Weights of a small GPT-style language model, trained from scratch on English Wikipedia.
Size: width 256, 2 heads of 128, MLP 1024 tanh GELU, 20.7M parameters.
Architecture: LayerNorm before each block, learned positions, biases, tied embeddings.
Training: a variant of Muon for these matrices, 11674 steps.
MLP neurons of a small language model. Each row is named by its layer, matrix (up: input weights) and neuron, and shows model dimensions 144-239. Each number is 500 + 25 x the weight over its row's rms, rounded and kept within 0 to 999. Numbers have three digits each.
Before each neuron's rows, "fires in" lists the words (lower case) most often at its 100 highest values on Wikipedia text that the model never trained on.

fires in: "july", "november", "september"
L7.up896:453483500549484490447473492506491530489500562526513533495479465484505510496483559508520510548508477505483497476473475431513502491520492507477519527527508517466537480514499498502478494486484503525539492533510545494508515474500496450500480485504506528457500510463511500480469511511507527505

fires in: "july", "january", "june", "september", "john"
L22.up846:493454483501505483514477497504477451503462519534479535505517473537464547505507498526477515497472512492508528504477509495507531528507475493526497541520487484477518514512512514422477482481534513486518497479457473480483501506500516498496538522532495487532524528456483537525498498503473500533

fires in: "also", "all", "along", "always", "album", "alongside"
L2.up429:506458521527488534519511494522497524533494486526521475514495551559499504557503449472525463525500441479533476498497461505488494507471477473495526478491494515480508483495496482526514518476481517525532519487522506487493527499517502483516499468582472493518487548483459486514482483527506551536

fires in: "by", "married", "place", "between"
L19.up767:493495524503527478491476478531457527497558467526491435549460534494529505474467506498474495509439489482516505502500514464477524513504491495497475491517486471509517487519515523560464484512512516480490495511498528536526471500486501465474521534491448513531492499478484529508498492508493528475

fires in: "to", "was", "were", "being", "would"
L20.up520:501536465518527478467450466478469479520506508515499412518492475521494488504440509517495512541515520498465501514496525520476501459505470488515507516485501470501534510443505484531498475460495455526503523495527538519483510482472533504541486470495460477530508507487506515517505525512486533482

fires in: "an", "announced", "any"
L3.up1000:501509507520478495507520480459504470472497548519532518495487493533513488485518489476484507463490520494504510483448473505520504475514503498524524469445479428501507515506485509545528439525541493463482473506522514503429519460462524515536510551498498440512485481475425495489498469525503480467

fires in: "of", "york", "high"
L3.up662:468520497552508524469504495490531514497537489508537500507506497489505563517495514496472484492528533485494468474488519457506503472541553480498522446514502522482482483499475449466449535495536514489536478512463489505504481509499496505516504487491465462482454516474477480531437511510464503519

fires in: "she", "king", "kingdom", "singles"
L4.up250:504543454512445465511538514496480480472461504508515506506521504496491492473498461499490472523520534510470451484468548457538505464530479510452491513532487477497547486494480501523509475492528491502539460519491481521510533501504492487507497526505510504473480484514489520541478531521510505474

fires in: "july", "june", "january", "april", "august", "october"
L22.up620:477475460538518485495474515495542454509514511541483501512505489515505517514537531480504524488503515501506489481486513486523545507494491497473508522502517521429510495489496472496474533451522541559491530481449516468504461515500505528525555538520552530546477487504545518502475424450491449483

fires in: "also", "all", "album", "al", "alongside"
L2.up193:532429496499492476480472520507516497524497484520521478520517541509483507485517530512515506455504492492516467479495463502516509482483474477513502498534473513486485485476476515547500534449523537522510486475533496482530507454534528525518510522542501519540500487561488483499457485504473485515

fires in: "years", "year", "research", "appearances", "near", "education"
L2.up316:503496475519528498477503512517520473518523454468503523509516507510524519513538452468519540528517447480489452456482502505475508510470489500484522502542492505538529475488484514497511513507505480530492516475520489495481511492446490526461495537516519495526521457457499436528498532454525464485

fires in: "his", "he", "vice"
L7.up265:480474483489486473477514467469506483489510521484521464506473497522516492509485490516502538488489519425516518511468491540493481518533509503479510513549470500501519519476560530545463507453506476526517501484479543461486494462519486519501428564484509473450529500496479490537524516525517484445

fires in: "during", "currently", "current"
L19.up491:499530538483531514520542459476488469557518544472498480516463521517517518505472540483497532489503478495499560483544510499464499522498494499531506501472507499482479482515490504544483502486472519531474504518472470471457491489473520484453500520510503469513501503494525512469482513488499498496

fires in: "also", "long", "among", "alongside"
L2.up615:541466545489515486535504472466504483461504466486517526488517516538535453512473478504533506499483469522538475505541536481514391509497479508539472537527460468518522464491550533532503498499471513528500489499493496525500527513519503481517505437484496552480526516515496477503517491473483541541

fires in: "record", "recorded", "records", "according", "order"
L2.up651:512464459517506514477509530500474495496497513478508508526487481496535501490497521510498455500466501505490497467482508495540504521463483483502502480459552493500508513475523480438505498442519474504496452554459469483505528497530523508474513538508477505533498491486532487510470479487509498530

fires in: "october", "july", "september", "june", "may", "august"
L21.up371:495499501555494464527497487530526461496466545504483512495515472474555478508477516534458556474500519474482502500530501489484519478512464499504498548510529514497563516474562519439482478504524490506487525508474492476488508490539538491533516550504495505490477489444490505555473505489492526513

fires in: "a", "about", "after", "as"
L22.up854:484511506500512524490468492526490521525461484511522505517504495474538482531524458498437572493470513524461492492544501518515479568469511485547540519509458473525507520555503488527496516504516462484490487533496538499492503488515507501519555516491530449519527517488520506523532483445514505515

fires in: "american", "azerbaijan", "azerbaijani", "and", "committee"
L20.up436:488504478489512521498514519454529475494537475473466529464573487483458519516498488499444439499494503479508503506512487531527467502513488514531522484516497480501514519500523508454539552533503456503515498495526496513518502495514505494505514475501536543528449484461472490538493449497473526534

fires in: "not", "an", "no", "any", "now"
L20.up383:472483548501506481528506469493491485493473529526490518482463483505526528474476518485487501514491531464489509540525501535519473498547483507488484483476492499513509487505505528486535444514490498553495509513466540526556572503493507490510511511516489472494508484471494507527493503453484482475

fires in: "he", "also", "his", "later"
L19.up18:491534475485444507476582535488517515517493498486489507447490534505509489523518465531514529495492525510509519515466526508485505512504523499460493494457496540480454481505542502558468516511453457522494491508523529589507504482506465493451526442522491527485453480520497473491508488532523462471

fires in: "and", "to", "as", "after", "of", "than"
L19.up796:522494504572496478508470480530507505495509560522498514534466494534556582532499489446497496512511503503489508514527556525494506545487459499490519465480479489517456467520507485517476483483476538459498479479506552582526503503504518530456515489492487524505476461488449518561443460477458510474

fires in: "in", "international", "originally"
L20.up580:507483511492497509503498520495454466523489497501539493464457497487511562478508505497490522491476514555479522510500552491526556484484475507495526519473493506537480492479477481502520474455453478500540510498523499502520530492473485522463477496475506468506506477500489475522477450522486472514

fires in: "is", "are", "area"
L3.up11:509514533543499542512489554488504501515511487465489463500544519452469542440526480512530499531483501467478495483508519491461520493461500522509505501502502464549510515439476493507532548536496492510501529474505495488482469508492530506514499507478520505534481502540476489472556477499462497500

fires in: "year", "years", "research", "appearances", "pearl"
L3.up287:508490523474533530482487508538461511535510504481483461475545509493519481531534471495545517520564514458519499458538476501499520520491521445531520475525457475535502519504485479513505491527516467497494488486487522517550501466488517511483491506487573491516521505510482459470507519491521495487

fires in: "for", "on", "of", "from", "only", "one"
L3.up80:510538504466483524558495473445478500532519498472481495510509534473512512495536490502512511496505538478565477464475493516486536485435477517500439492482484481482567507443502522488498518533475493532473514507448537495511545469482494473515506488494501499510511526542433494498455493508449504488

fires in: "s", "some", "more", "any", "his", "each"
L20.up453:499509498500524544491490485476488514489487430468543481494495462504502452501506510511480470483470501449523520483528453501499469551459490522524508490487512525509500506537536540519481500479469506495470495480527520527501476504497501499501508466518515476495520463532475506477507462529540538502

fires in: "to", "through", "original", "chief", "or", "main"
L7.up210:533508514466492486509482467522537473496503494489469451514475498514495519525521474502507524498518488514522509483433542478495492517475534470497536553492509486522542503471490488496489520483479449483506529532475478522486528461525521528570502536478526494479491452514487489506478519495486491543

fires in: "some", "july", "september", "october", "january", "june"
L22.up979:480527486464517473497516528513460492458455511483522512493469478487521515470493490532489465498471486506503516502476471502467455487460475486503503512538510490480502516488502455511527541529513531469517514531487506497484538503485466488515485548497544483509474466489530507510502459523497529487

fires in: "of", "region", "facility"
L4.up658:522481456549503459421530512499500504471496476510512508491518531473533493539520491533511496497481472491499498493506474497478507526526487494527525499450465516467537454522549469517453478478473554506516470458460529480479547491532505525516494466484510527493494500530496476502495505486482523528

fires in: "for", "after", "at", "former", "force"
L20.up546:498525526519517501485450487496494528481477501503501500479471462494466481506549559460469525519508544491496572504455464525493497555549506515544455443507479523504489543504482494489538546504496502509491522474483536480512523520483504507499451499486511488519519519513495513511510469545495501503

fires in: "it", "its"
L2.up105:533519524472484444510509518503484460529598511506488473512499492466489483501494506503514456449540527503508487478518524519500490478494475458472487505535479505504498517461528505479537495461482491498523517492482492505472495484507497483503492529500501495501503513509537486478510454479517484538

fires in: "national", "station", "king", "international", "kingdom", "elevation"
L4.up213:489539554485465503498553486524475473500458509509496489514518479504537509499516489470477541509487507503467469459493515502489480473481499445495505480520492510544516461529514505472504475457545480461507481493457485479523471528483493506495481485532498470498480522505498480502528504521506537496

fires in: "still", "known", "killed", "knowltonii", "kendall", "always"
L7.up84:533539499503484450493514532476525511509464448477429499501457521542494435493514505496541555489494441493505447493495495540503511519484480526514481517493501494514503511517500499500532495471532467529523494502527498486504491489492490489508470566524457479537492492519536484486489490482488505493

fires in: "more", "are", "area", "loss", "pos", "late"
L3.up971:482487486511458480499521485481525504508523473483506524516458508478498521466492559520453517525492501559466535473446484539485511518459519484520494503486504483500492480523509491469493522487477492525542466512513520523478485465476475474518546504519514511483507464530451478454529497511503522521

fires in: "by", "and"
L3.up779:445480493464505525534488501489533490490474509480469495514486511464506465480529509481507479510496483529510490465508511475448496516477567489495466487502512516517522505461470539476508549480489510498505502501468524451513490583508562511520511503507476495527522526518477482511488491502516536516

fires in: "to", "which"
L20.up570:509513457523515499514547483502505510490528463464527455466453505482477477523525518506475506497523517486472516429484487460496483508514472538517525479478515491473462495509507490541466507519479471477482535503520480467501495441501491519568489516461512491536480502480477480485506503546496496509

fires in: "could", "do", "would", "had", "was", "should"
L21.up90:478506500490489500461523495543504491476502467500465495520500537500502481559479486514491520550515510505449509510499531519500506494516537450482512460469501480472491474471487474549536495526542473520514482525545508461497508539512512519524511497504455494513520501461540492503527509511472478516

fires in: "of", "its", "s", "and", "german"
L20.up488:451446514497459532465499474487471512513476492479513511551486516493492497514552541511475504515502531481515511513490473497508510516521529440519496509480468509482527521479463513458502509467495480523530470499455501497477480484520527505484476505520453502452517482501497477522505512536494493547

fires in: "july", "april", "november", "january", "june"
L22.up630:470524523501489511515515520542537467493507529520465531510485434495477549513508520484508525497465510498463527459466542490474491548490498551505522516515540471502506551519528491496514497514460544503479526480524490547509531534477495522501492478540526500487547512499453504489537488483504501492

fires in: "october", "september", "november", "july", "august", "april"
L7.up848:465489466521513516496471499514466532541542488542536515509472496525582504518495459504476519489513554496422491448518514467516473479490498511486481528549484504530583502502458516519496501511495537497487477514473513477488473448549559455494490502512515480470515541505524476504521492459462479485

fires in: "work", "york", "worked", "works", "working"
L7.up817:472532516506468554452513501488544493543515480501489485488502509463519531463492496453496508539504518512463507459483526531497497467492529499459482506512492528505506504498482467506458488508490484517490491458478496495515551548506512512501484514492456468527529525499525498536478499530529504512

fires in: "with"
L7.up669:496509499559524470547527463466481459457476479496460475472511509508492502487515488523506502538536469501485468490479501535495516567486449525491481527470561496497507527479466457479493496484517525573460483523528534530504491498559513468494462494479515493479511505513521523528521515467468486539

fires in: "april", "july", "march", "june", "february", "january"
L7.up477:472536460517512545470533528555486472442500481521497509555513543514535527514509517529471505514509531473474488473444499477440519483474511509439519527525499516488536519487507495501483513491506504456474467503506486468516523480471506470510459488473490532492503500508471504492510485478522506502

fires in: "university", "river", "second", "division"
L3.up500:487531509494481515529471510521500502505465490479518508506502520474513498510499488500502483529527494502528512521517487531547546486534515474478507509480476470487493489471513541501455494509484529504500460469515495465517500502532550525541497518435518441479517506495471502533498461495464523456

fires in: "became", "executive", "especially", "special", "specific"
L4.up269:500502509480467543503482484538514538549463483467553479529472472499508509509514521476514514544514479506464503481492532533493502494513465510489447448570527520509478496462497491497480498518482479510468457495491464514545516504526506544519501485506493483546516481486488495480518487490496488493

fires in: "who", "while", "which", "three"
L22.up170:505490474519512525534498486505478489479496490521487480473460490521468529516516529469534461496510501506469530465463504494517475497477472509527564486449486475532473515509485518519487529485512511479484531494489524484493482491489494487497511528534484495509479538496531463501475511503472518569

fires in: "been", "be", "became", "being", "written"
L22.up628:480526491534518444464504479539553476487428538503538476495492497485515498475528468508531530496514501532520447497520473478474546494539513450467555487457501531550510525520510492487501468505498513486520514481479463508479457441504538505507479498516489485509478522490511490469512514536455466486

fires in: "march", "april", "may", "september", "arbor"
L7.up949:490480531509500536481542511548464492484524493500516519547514527522552529481487515484485500495499486485480497472484500518509558480451521473522523503524463504528471544510515503470496492517487536491500468490487525477481493514525519465514484482501464515530506477486541483520509506491561523481

fires in: "between", "for", "leseurre", "with", "of"
L7.up908:534501480519508503506501472523508473493486509500471483511467541525478509504524490485520572497500521510495441484483488514558525486513447491487508475447507468500501464461504503490490518524480515503501512465498501501505441476506486465538452510505485496504483493503496503504446474493443551587

fires in: "had", "an", "not", "should", "could", "at"
L20.up840:502473501505499508452478529526523494483452457514459515463487493528536538517492473480489547485473528527507495512456509485510471505488536471487506497456548495486475516461538536530513507472480518508510518517550524446454511530477525494513448544496529455521508522495460493479475461533476455506

fires in: "species", "second", "specific", "special", "especially", "executive"
L3.up830:466518500501484567426504527492492510502479486461494457544503483471494504521513534542508539576520435533490505522505478510492517567503505502454458513522521495518532522520489488507477503529511509494504497510548487467473504506497496510505519478458543504510513497451481513476471509464471502500

fires in: "was", "is", "development", "are", "finished"
L22.up426:495511474454487534477562499501528480470471508502515496495510480487492529484511537556508526508538469498481455514492500546552493470536509453481538490517538456520466483470514483500482472510525474507514535502541463543546526513472528525460486494508519519482493497505500455496501467559522503527

fires in: "american", "after", "africell", "african"
L4.up9:484518515514500444512520492478500512483548493486499538538545512468468560508477487554441526463499505519486518506486534492506498483509518480529498527491480547523561492495489541498485501497512494529510538506493529498519499481466552492502472467517518482497481476489494514469478473482491479502

fires in: "division", "university", "received", "aurivillius", "private"
L7.up1003:481508508470505510492496507484451470510506498459523496510496504502522465536512479479457501508489522502513476499532494538501573490492492562482498517422500534526540478519490478506470486491533481483517478516508494510497481463504510524529498514524508447512520495475493507461507459480508533511

fires in: "at", "second", "with", "squadron"
L21.up265:486464528544499504493496517475491500537476499531493500514518495504513468526454470506459496494476527464497489518506476581454505554514508485486446541523494537486459533461524484512471503530501498554467458517522488492494474524495505521482458480481443473443515491471514504518457515501519526495

fires in: "it", "its"
L3.up175:513520503497512495506496550492509503556527480517525492491474424527495503521471497480503482492511519490520517554507507487469534467524468419517483511521504507484461501512480528527485502510512492486511496486517461492518468495502500442517531501483498525473546519484502502489492477502500511503

fires in: "the", "to", "a", "would"
L21.up340:505522477482519506461489471496485533488501514504516493496512515492492484473498517506504498477508510534496520493507485514444450549514506467479538493505498526477465520513532480536525498519504482506463480503508517503492451515489489508545546424506513497528481493481481511467478507496473535520

fires in: "during", "december", "april", "march", "january", "june"
L20.up743:466464480475532517529486496518520486515455545519470490510508477517536488516467543491468531506532499490486529534550508480482520472494522460507473508504499474467495468456521474545476492499518523535485446494504547543477479509488521509478503506470500501533504489494438512493495442534504522494

fires in: "are", "were", "area"
L2.up242:499529524488477499547514501485512479493532474503509476499531492458481482481446498509503499565465526502507505478486538509500546526516471432477523493473555501488476505502545524514549556480501475518500475437493525501476472518508483469503481479515531536495490492500421530436526508516469537520

fires in: "a"
L19.up128:504489470548538518466485489475513489487519501542492479532524475496512505537498474479439593449492539515481491477506443527537496511492540508463504494531462470524502511519482468525489514490490435478523522536481527509500534482477548514535518448493517460500517517461483499525475476510480497536

fires in: "it", "its", "his"
L2.up1016:521515528481508501456473534494502479512552543492490463471453509529502513470472505443484465506491506457527525497481536491507479468516542505510518529567482518520482528508464502489482482509506494499515467501497527443496487468477482474489514512492525518453538496509544479549538510518476492480

fires in: "until", "for", "platform", "before"
L7.up832:480517461515467486502529483496504480483500513486454522497495519501461511534478490473489516522525512473519507492476528511499492517547529579493530479537498562525511518512488476549542511526536488480485514498467487508545496499492538482516548542493454435531455481498557489504473492514480531526

fires in: "a", "it", "about", "after"
L20.up645:527504516526489481466488525553512459599488498515469490508494494508495480504499492495477519459478534511479496497522434466509450536511496543507456483547520480502506546472503447487488466510508519472481499478494497468488507492502524489480516525526498462527535507472465483525462441497505480472

fires in: "french", "area", "or", "are", "by", "is"
L19.up581:485509532524448505498502529509489502424484497523514503536477511510448489479519486467571514491478516544483517490521527514557534518521520462537527512567532474508499461482517505497473523512486472519516487495476528531504488483469555514488490532499462501504507449528508494464492509544523515531

fires in: "and", "to"
L19.up634:490526503506477490520480483512456481478493514507499480481522479482470448519559494489509531489558490517531508517505501490468453527521469467514497523543474488512481500474499523472463528521521489459511515481548498477477470529428562488514554495459469495476507464518487487483474517506465518506

fires in: "april", "september", "august", "american"
L7.up845:476490523548493544496480513510465479522508508503466503518506521489537490489512510500507550511523559508458498524534470487485496442500470497525534478528494478448526555530491537477480498515461519455483496485482521523474492500496533505518514486524533508524499541464484524492508487484486495475

fires in: "is", "but", "must", "are", "both"
L20.up868:498489428546463489466484480538454515474502467507504473480511490491509499504498502491473519548463529514490494528535487490528485481513519474494532457513485515558484501461513510522509489456516496491479530520539536502518487495505444480529487480483491480515562503535483521471526472495545527506

fires in: "in", "from", "international"
L4.up71:500487474491475515480485521505496501526487503507485508476481525532483553478495533467514519523508448450545523487450468506548533473533488507494547503514499495472496497498480497501488480536498510463465512513474524498516467473496509465518466522481501532471524512503479486495466524505471531466

fires in: "record", "recorded", "records", "according", "order", "watford"
L4.up895:494500496511518516513501516503505526486524523498527498491495483471486475475543475515500474484465517510511484484492501529519497552450475496463473541481516528492511506454545458466503532477517494443481453535450494461475505465515528503481497515514556517520509511493553518488483496486534493524

fires in: "which", "who", "while"
L4.up542:509521497492518533494491474491464448480494507508501503463477508531480522557461511485472480490497451525481517490546474479462534560491510485553468470443502522515499521538502509480499489498483466537505499518508475472484512487472483484555475491503505476501467510510505483496510542543475540520

fires in: "up", "king", "kingdom", "making", "years"
L7.up55:477480486442499521482483526506524448533528506470479496508519486510535518483528528475508553496481485504533432490510534462509492461496519489478454508490507535530541508482523490514493488523541471506494483568494487487565476496520501519518476500511482483477492527498467494524508510517496514492

fires in: "july", "june", "december", "january", "february", "october"
L21.up641:472477494474544499510482532542454484532478552517493493476505473487502487484496540525484518501533519462456533516486499511546501485469482510497506520524523478434538465474536459504493490487535540544500465505492536544452488487515501542457479522528512521540506442438488487532525503477496472480

fires in: "states", "june", "york", "july", "utina"
L7.up382:486523506518532509502535562520508499509475494500514512495501504477524519496479499465490509523560474467432493492468444500505557457530487481478503517547487489469522570519518450514503528512478525475534491522530484508486517497528473515513475536499472511493508505500477516537496462440483543497

fires in: "world", "votes", "synonyms", "force"
L19.up934:525491497540492471515512497466458484507509483484544469506496454493560523469482499491486471485494463499481530441478484496483487496502526537501521458459458509482541514511495506516494516542463525504519489489544479478492466495460542543474457505476517487484495468504447480490495570519528465505

fires in: "and", "who"
L19.up922:477468508527482528502506533515505475510537518531497575525499479480513510531522478501531476490516481486512516502514551454486471558543505506497475509538453479518487489534457510497520496515500522478510481553489509503467499542486500532497523509448473513525489514511452526487499492501431525508

fires in: "of", "system", "synonyms", "very", "type"
L7.up796:506498551522491541491536474503491534528515497534465482479501515490478534541527486527513509483530516533494548532494449515473517500505506532523484516487476525450522452470500501515481479505496542493498501490470470502486524482477532498475537493467522487517487520500506514537440527487501496484

fires in: "on", "one", "year", "only", "years", "in"
L3.up774:522550510483482501553481464506513479518525526484483514487499443482467549532507480486486507510480447463529479465475502511496547506501513496499519480491522528501509471491495534546475521487531491533531503505478511547515515473490495492504467527473530489510485493469447513508507477503508494504

fires in: "district", "history", "list", "assists", "distinguished"
L4.up973:522527511489475483526513537483482475528512502488493493494482528489487523505512520503545507472501460474541478504516489522529486499473516520512485482488489508474537528549553521477494504509494524496496471495463535489464479526465517504536441527499540561568509499488484498446482478480497513499

fires in: "have", "development", "has", "had", "although"
L19.up635:513506500567510511495550435507503484512536466507515525539540467477468459485518488470508520513496464501439495536521530532505549501496463502504534489517500512526443519475471484540479489473507513482478467499462482523476545505543533514486508518532517500490499540513478467510507492474502513548

fires in: "her", "his", "former"
L7.up152:510546565476468529483486467483504502533518538494483510506507500520524516520502503480459557520483504482521519523497477537498464511523506509500523504533487499512464533506517507508535474477492491519494477479444534521438495506509540515507473536497495495530484486458506496495527516515519546489

fires in: "his"
L2.up988:487459518450482517448519478481470495515506513516501435491462517509501498489507474448471509527487500457487510476412514541482502493451500523487533518520493501479487476504515500501540538501503508496493479504487558513460499510488566506513455529505494515464515437540531482550528505517468513510

fires in: "july", "june", "january", "april"
L21.up615:495510570534521490461533496491513466526487493510481479550529515502522508510482491499457530509456527502469511509492502499489513516491485534481505467509517533440550540525526464481461474446514538496499514457463444480533530509491491502501534536472535491505535526487508533471465463457469474477

fires in: "to", "his", "in", "as", "a"
L21.up290:509490511533509468513470494491508467558495506546495518512476503525490550536506515512496525517480507491531513478501531497517494535499493478475458490505550486507483489504528489528497519506458515498489434496512537536530470503502498483498539454461473482500508502502488505507486462511506529495

fires in: "not", "a", "to", "noted", "about"
L20.up811:504496501557491526521510494506489523505510484503500485541450472518546473503498499508499569490514535491505554494525516461477484461471491493490497521519496459522467543520458497514466522456510480481498543516495492530508440516475479585542489484482516497493456556469520460482464491476478520473

fires in: "of", "in", "officers"
L21.up752:501437504530473512473489518492509539517485485474469520539485494473498527542480512502481514498478488483519516503488444544512520539552481497509522533518518516486540546488520549511504483523508510503526515475503534513465496467460521476486476484522483499490515505477480511474521511512472595468

fires in: "to", "be", "before", "his", "became"
L20.up675:465499497537483477471494491466494459474495480512501463502510527534502473467470490493505530545514514546522504519518511503494489479540492490492529490473509478471511506487518489526480476470492464522503520500516513508475499484468528530502485479487495537514512495490472461500486509537485548510

fires in: "september", "february", "it", "november", "italy"
L7.up199:503514502549538484480543530505513516535497488478507518522512487474521479512470558496499544493484517486497504518503508489586516437492464479491551495521470496506512516523456488532462494479504470505512492494503481526489482524497535449551503504517451502500491474465468475502474476523478488466

fires in: "in", "including", "international"
L4.up867:495477547483528488521466522497469468496536497483490543510508526504521530433502493500521488510520500526545488502490518512519539500464507529506506504485510503517533433473509521517524480513510475469495472493442516498511551485493517480481509514487532466465497503506489471482508504571527509514

fires in: "him", "her", "himself", "as", "a"
L19.up672:459546485517481523488523517476489494554525533495503498486557505490470514509501505510509468492493524502502514525503477507519521493523499500500518445518494499525526527429489483502500481474514472482486513517533516477531483519498532533523507466493516435515519529479469515554482457492478516488

fires in: "is", "as", "be", "of", "on", "renamed"
L20.up10:497519465556530516495494513483493507487481449490453487464511538490480501526507482474513505461503517486517484514497482514542513494582543477507513476509497499494516527467501499510518483488491507497506513456529502487499488480509497521502443485451468436496534474483474494484481513526509517468

fires in: "with", "record", "recorded", "records"
L3.up192:527532445467511447493481476444499494518468511474484520522491498498501444470520545463493467510511469511472489496513496518512517513514450479483465479482483501523542503450548536479514511497483500494527468498487476493449517481507490453532460497519517503516502500523510496518460464502492512562

fires in: "states", "by", "today", "dutch", "interior", "australia"
L7.up814:487502453541460452501526505540414497500470554499513471473481493536461528510502499543493536499519478501503541514452452529515523531494489516489530536508573466465510495460463495481531504497516550539533458527543527483507495518455519456497462505495537514520505507474483528481507515474464459446

fires in: "of", "eventually", "office", "election"
L19.up171:526494505540480501484516463515506508504551486464469470498498525483533492538537522546517490477471498474470526522466496521462521526502459526503521505478494479523513528501520477485509463486492535520503494483506517517486505475476521493472481507533486547487501570483516516508483524530482502530

fires in: "known", "knowlton", "knowltonii", "kashipur", "as", "king"
L4.up305:486537518510503484496474482467499543494481515467506479502523503523480492441497498521578525514506496511483491482528495503508463467508509507465494559482529498510486438501466520486523493476548507496502529476532512519512493510520518512498499514493468469450521528501491526493503495481476460475

fires in: "june", "on", "march", "the", "july", "august"
L19.up453:462518482486524489528498550521519469487536475562471501489500496495474528516531486516496544510514499523490499501463477533487470507488492503529550523476554491438483541474529497500481498485513520482489511492465535482490473449484548534507498490508495531486511519488450485474487521512474491506

fires in: "an", "any", "contract"
L21.up187:508519492465508453497490488455503514480507521520472481505483500451475430511492542533489471474550526518479499485502497490502499505534545486460514521478472495525506523567530545476491458525459523509481525519484498514505528474476526508500466515541545493534466520517514492472510501486508491433

fires in: "an", "any"
L20.up712:519490504495485494482532497496530540488499541538462510525482521531540481532469526483538490467489501494471509518508441464487463507499513499497517489452477484501499552517497487518485475521483491503487497506485535532464557499485524495516498479494518477529538498500534510511489515498503494486